config.yaml
n_layer: 16
d_model: 384
n_kv_head: 2
activation: "tanh_gelu"
bias: "all"
parallel_block: false
init: "uniform"
init_std_qkv: 0.0389
init_std_up: 0.0389
init_std_down: 0.00243
optimizer: "muon_variant"
beta1: 0.9
schedule: "wsd"
decay_shape: "linear"
steps: 5724
MLP neurons of a small language model. Each row is named by its layer, matrix (up: input weights) and neuron, and shows model dimensions 0-255. Each number is 128 + 32 x the weight over its row's rms, rounded and kept within 0 to 255. Numbers have three digits each.
After each neuron's rows, "fires on" lists the tokens most often at its 100 highest values on Wikipedia text that the model never trained on.

L9.up2747:082125149107110120138047134117148078134144120120120104147131097102137126128105099119096103114082123137173101114142121069127123106073128163129114157112096155095071140172107168117163088094095147134094078092124075211139148097108149157182071185120087125124129123099122119169116122087157129074165159140106137166135162116087165114111133129090196135090127174157090119170162093118157211118159155088132127233134104125143110055134166119148150150167151152133103132086116129138164146103140165127120132041148181126098166189043121066087221131124132135096115137072142121120130086130088103097060137156166108137117110181116066146131123122163150108092162188131176102067177156090118101110049176170161143104113122106099122132092131111087178144152118147117125126122135136126141102157067128
fires on: "′", ":", "°", " for", " To"

L9.up1174:097080121148122100126130151118101175135163117141100117125164086107206087069109116122164152143106152109083096084092086088113160143072072137097120115180087135171134127120102165108161066142187171121113168145104118181105213155127111094142174167101081180075156158156130170161130153099188120073101148104131109124074134160108145142134140134120142155130109137149170169136115153154141109160154108135132137116086144166104182149152152121178132143158078168165167103154113145089169133117121123157148142106095134149174126207071128144084177092076075178168104114094166125119127088115152158146122152199123164100134144093174117132128140087143155135092144144142076177114133147074175133065153117100076155082146131169100138164149125181102180130119089141113140136119126130125134120117112066
fires on: " of", ".", ":", " v", " for", " Lord"

L9.up857:107129104136149075142103126217091158129168147165152052156110066075082145070106155124075140142146118133124155138127164161108135123085138096131121148089099098175124121132141166115111071123136205152182124109110101152116181088128175112097175172061146183158132118114114151158127121136128200073147146091122097104103105139171142099160167136107116106158128139094196134203116117065117166124164122085087105211074198146130099145118124152097154124118088201102098138123140127161133071202163138142100113164092154103104147076161163110150192157179197090153162186166091152118137163132134099172126110118085131074099163121209124128142150096134097118127132121117089111139131148122155176152141155152145156197174106078093137215154163079128197085158085140113088137161127115137103122108138079
fires on: " has", " had", " have", " also"

L9.up1056:094070081158122111149138107117150115152178123054098149214114116145111141156145089111125075164103126083106097096115101115144191081147150123097153165143120170131154143113094129117120163145167186105140122102115157166156110137137128124091103115152120106140069098222098148108102130076124186089127159096171142114140141221137146130156125130097106131130126135124155107175111108172112091186142124122083081126118100136114121080072141067071086120192118108150136139107082145191212147143151092120206145141145166093109194099098161115146118166098132132163140146120087151137150170104158098120140107152116134164139163076117134154093150126129111160102148140134161137117153129129115136110182150174198074103128172098151090143185114143161147094122151174084156168100122119197102128170149100
fires on: " |", ":", "|", ";"

L9.up2772:079152145138109126073184110141142122098100076147078140115122137077119075065109134124188138159064073158127185174119125079125138099125063159190130119132179103175189145155137100095178093094112129161138048126134130142167186114176106218156101099125154123145064132116101136115117128147136114114106211114182128118127186129127148139156070109081136136124191096142198115126091140148148151094129111107116111111077172203131115103195117098096150093134129161159171146090168173133162098154088141109146096112126104116162118133139126118080128114115133094095088089130132207148110107162140065134058144098147094113053149101109130137122160165182127127189180126126090111119100136136129106130121146151148093130095141121103079155092054133143120067130145132061165199108063156155120091111122107
fires on: " |", " (", " 0", "|", " record", ":"

L9.up391:123098147104114104133073146155128161118130141120077073140118160107112029185155147120106141100119166094180100085168130159113165068066088102159160104131136111112073128202131168112099154180162171155124083179148110120129188128115122173087146141128140100124175098192108131100162081159137119128114139121164162056096113086127102132130136138147069066092084095152101090091162135101122093156132165118136103108176114122088062116116107120170137081099135121095051133112082108076137109126100143094133145116185142114186076166066161121139153147091096089137111173182159117169097111096173141175082160149117101104126064115087189088114130089135107149168089130155173098119136145146123133162068136131128116141100113138121095128041126102085160141144128104138130132173095102145130144103134146
fires on: ":", " •", ",", "|", "%"

L9.up702:107143098133136136113172165067102197110145088051150158088113123106143113085170096042111085118103121114118107178160116153149113109154166088112103087150126156084135126142152100159169145119140123145097160080133127136161187170098137138114143050097064157135096136154098179114168157132132096112127161123099135195137152167123171146120138109112140115149162148171207152080112085088166118055180137156127096169123108181095178142125152149137097094134087066143132103110150086107186159109131186181127059106141149098131137053158132145152148197150142123125122102127185102133221125132099126140120066142079159157115071119084079173119118127156107127087120152177117116065127073091139097133164152172144125172111160148114145144095125131151128136146099137126188135151128118143153164183154110
fires on: " and", " reported", " had", " have", " to"

L9.up2774:141093114143118137141111164152122170124131126145083109156173056104144116152165089144093069092080129107078162114165150146149119139138098141111157080091141156081186133109130085131145092145100126156149163146135103098099150167140170096172108100160109108198158141142085103180169167150120107210093122125168118139170158127134163081125137123123129105057201090110141107202156087110142094146170123164134159063082094110092119196160105117129109161141156114130176180127122123122144158101176187147085158102110135093134142122102176143120164109108133144061112164141173100132125146086124129102101105181064143136183139094119147097158171147092132093107083162140091026169071113135200144110145140114134151129041159122159085088175151092127091091102114191125164126120132120087140123190121055
fires on: ":", ".", " |", "°", " \""

L9.up2304:202145141125062157107068098178136080177121108145075168077146134122145142119169119133152106161132161151105099133125092137082177099122136113143151167107057124168084089120133157074089107162078151142128083155142175151157103108133087111093108169132104113147111099145095156125107171128131206088158146168116138200130127103157102108154125084154125143157106126150114119151196121065164135186130140102091138118146060160163089062096061075108179127071128170164194142160097109141067089099095130073137126122150152101214164099155181086152150112139088123168086164071170155117087154119149107078175042141150110128107102100121079114106158161155041122117155124118130143093148126144147117187151119163106121146154155164077158148108161104130140157167097197096113169110155105140163147088154109
fires on: " |", "|", " after", "\n", " office"

L9.up2234:083104126141114149121149101093111147121158101094105112126156080187071182144052083164107155168152087151132157082094141136204168101154105153143129157127214109052147149114105130106147133155129135201140144168122147120091160155130166117154114111095132178119125085137161147146126109131171217149150061166120179058107143154085155089132124109128097187100128154118125167101166149103145093174215142140143141140151084139114100075109089072129090104150126112099105100088167131136143142111094105122156120117123156088130107138163135111123135145122175171072126116108142096119110151162107130118131123123104072095125190111103119093062133143201154173168069169139065133097154087132106143102166121141130093091115143143121161131080167106101113112118086091131140061112112094114172120178151144
fires on: " No", "H", "No", " no", " H"

L9.up2226:084102189071088082146142088146155150089127051116193129114133135154136124100147089127150107115121064127127109150164111079124200134101151136165143148145168111048135151140148075127185085089074130106122141146162112136102151131111100095105178162140132144113117062110141108180140117122119184148135098107076147066173171155143076228132104140137091113152139065168194125096109095088197062134175083132127111146099095158141069114159062131110121113176162140146139104156156101142102041149118158123123141077106123119095151069085171130150187169179113131133123108078136159187122179130123148138126125088123092116085142075118085110088148175161124137120060148160133084124190198121163119107144137108139157155157142098079191163146067131153105166174120162178085122107068139107160165105096076
fires on: ",", ":", " |"

L9.up248:170140128121138117115107149172159067148121153151133080111154099114080141053095148102085139118074176139066079156197118158126166147107111112153142087144134139183114152130141121134132149179128189077141089137108157119107109158076114149148155121084167184135126139142103136052087138108133104145148119137205116150158162067180148175048190116110145055049146144117162121147166105127091146123116136078181173150173117106080212121122053073101225135109158098145154174135109113113097057222119124104149180147156163134114207124138161149094141133142139137088121143088124175121116184068072171132108171133119123161135094100089091117153130120166104133068123108113124138198147163106151136152141121118113162114137085136134132148131106089126156141132123109102162147192158115113124121160182130
fires on: " |", "-", "|", "N", "\n\n"

L9.up1687:197117097163144139129094129157109154109086100098131144144111089054163111123152051123051058067116130130058137149127067151155096109103163142117098110118019137212168116153133149105113113090100093139169169143136152140153123165153199167126114102135109127100088123194147147096155187144078075068098182103170160157153156189127124158172142146122112068140104143107122127167103192144124113077157122174127115133168121051112108120103117095093106108156120124117177130132105127112121185163128120129158092147172202144163088189104083082138070063107110152094141142166195126130181084113126182075113157087106165146104111148199148113084107136111120103119111105093139109152123114098112130130089176208152139150140141114163102117141121126110169141137088149139120139136124131152145146091136063
fires on: " and", " |", " but"

L9.up1995:129150106189103130187101106075123124140156073130081151187129131104097116120096105145108123140112152134113098091087139092067094095165132136116176050109135156121115146095107156076058120157098141140155072136116094097127149052106150154177191161116154138134100127143124126139096142082120069165188103063142090096144190074099092164117155138135107140130156110080120093193149068139168136108067102119119140159125067125120121076169146116056132166080160087210139135124103109090114092143119155150120141074142108151129134071108162081166174172122105161125065135085140059091122108146057168073088091113075137085116146118163115106090151126100100152127151137165134136141109113166032109180131113143155087162104181139077106176099146139116192134115158148147131130131096172081068124104139156
fires on: " in", " Inter", "er", "in", " inter"

L9.up2756:152128153174116126135126103098172124113095115138178119137149083106166150107088126132077088075151097162118154161078163090163057098163131090093185151100211100143108157135129128104163132111092188175173147124095180111119153163181091105147160100145139124169122130192109111177128157098127129235128157153144122091042112082075137106175175077108141126109109122161116083153128166133124147127149164117134143154118199183160156107092129093147091172105150095154168094118121157082190157158124127153158105121136154127124107095153182119081131169137124180095152152168095138156184140131064105103159176202111104076109143156092130138099112181104149158110140100092141110136113226180099138178054141136184116126153144122158090153154114080146169081152168164072122168130167091093121098154076088
fires on: "\n\n", " also", " not", "t", "I", "On"

L9.up1194:124135158150129081143139153133118143185101119151129122079144124116131137107106137030109125155135105124166116138123110135123153082145122170156110112121123128181118078121034118195173142111094116144115128103139158103149122122119139150160111154121157137128083077076157124122158076087114123098155114129121154123159142122131130142102128128136182119093126117128128154119096102145147156097187149137131181098177185196066144140138107087100159111105118096152082133131095076113153096110162147143179142163113073130105162246082114117173135130141072119128136151179089129067118123081156157144183146107095140105155111111168132098182129140110077079163106105126101101190142143110145113177142116135154120145096159083118059095078184169141126124208125130147127138105129173074205025087160123
fires on: "\n", "\n\n", " (", "."

L9.up1762:095148139130115077183057129169124176134160123103090110090147131167099127105079133092103166101172152178053135137063134139127126136072091091103127124093152118136158175141084123078171141118140146113138114075127154138139170111160071109114124151137095167199186129096144112100210118141120140144097145124107156113024154107095099137199132119165116150140143147102112151140100098100174112130169129116140111094070119128095117122164143107086159128096162133118146072099138136106139073112044130090095147146141166099096080131114139184125136127123197176078121147098094079166183108174149159137118119149165125158074143111124208151140147191121178117166123106096140117133121169131120104111146090081134112118105142123135150136117157118121102087138068100082112130135151095093157105175086111
fires on: " not", " No", " no", "|", "t", "\n"

L9.up3021:118118155123158142151168099135091166149143084050156137128141097143131065052149135161100136109177093112027119103152111157136135126171162150190091111092111152134137143134060106160068154127087149123125121130205110155140116117148097163054114155144121117166140120163129144115094118173123185142120112121148106038122079135159136149148146107133123097067147113183124118115138150160085173125090141146113169146140112107102120162111124095082107075092149151148115082152120086188093180134149182036166078223130107097095099130090188109112128104130089120162157093128089117166130140147113137129114139094155156134118089154070119053171121063107120101164003150152099096112162118136085127092154135094133095138182122141186105070175116089093149131088137174104098147129084144130099097086124093
fires on: " and", "-", ",", "/", "|"

L9.up971:119149160155090149175123168129109153050109123060104125108122088129122126167133164128078098150098144043132082149150105113100161093161186177162053151145106093126160078161136118128097187128140134134087160084070060078117144168080110169155071125106127133142205108175142112167147097171067188150121111109161076133114157128110120137144188083125080110084079149201127164127109126110125114064121124144093107083098145152193131136123080142192128131119078168145169134152116119094153053148120139152148113095143122119166114090076150175106124134107104099135124125129075138132119146144185149090077122104112166170150152077139125114129151103127154124148119077175075147097183136085093167140159135161103167059109146162127097024115150138136109117108113133144142113192085149117123139168147160
fires on: ",", " the", " a", "|", "-", " ×"

L9.up3065:115135095116080115096127166128070109121163097116150095186067107094115156088153114105117131147125125147090128110111101133137112173086155114115143063140126108121145144152122130095179150095085126128084118120182162119114098084227182170187119120055113121146175132137188159111148100116127168154095129146127178106156144163142082131122117125083108130150055124091124172058069182078134106176163147150161100156151086178139119107086138131086071112185117082135079104141116077138102077090132105178148116107129174107166142143146156120077130095133164141099126166122118163091132187199182150127119135069142097001094154151152115113120199115124097119106125121174103155121135161141115085145126145117164119158105130128165126129136135113133122129159115079174066115143090093122139177128186123
fires on: " have", " of", " the", " has", " her", " not"

L9.up1724:120171126172069094106139134129209118125201110155099110099145104182157112155128134106112140127158154177171103170112107192172092131106133101145094151075164157126126164134179165126148129130080170064118185158090130110073113128157130112072136134154150145098145098119171120107140115116169072147165134166158131158077152114120130177097092149052135128091124116169134093103172113132143115168156137105155140193099109105088117120156139118100076100116143090133085064169139070122143080163162156132133124099117080237088168122131086094123125170151085081134173194118071106118170142080143111156150130168105099138148143101154103072148109120183080097164139158095168115116167115112078105109103096090134134162138171061083098073114160113127162134155194086154090126162171123097199063079131056
fires on: ")", "\n", " |", "\n\n", "."

L9.up5:157126119117129097097106147131136169050053145164182175122099173107165162111141043123127092119095144164096165127109136103194163117137101105115093171218066140133156149099173103149101124129116153156149119067144145099171134109172139096105138076051143154130126186154126092150124101107170151128123152128105138083099111138158150040129130081105161111149133127099146156136145169149179141094105139116078139143095133146082146109145081131121141158113094098121137127133125137155094147130129182113104081143134146080083169126101090096140081159138186215112091126087124163175172149088201151123102111116111161129103135120157123130120162125131073160076127197130125128099087079115137135118153100146114179109135198108194117062139081178160176094106131124141116152129113161090080139119115146
fires on: " =", "=", " and"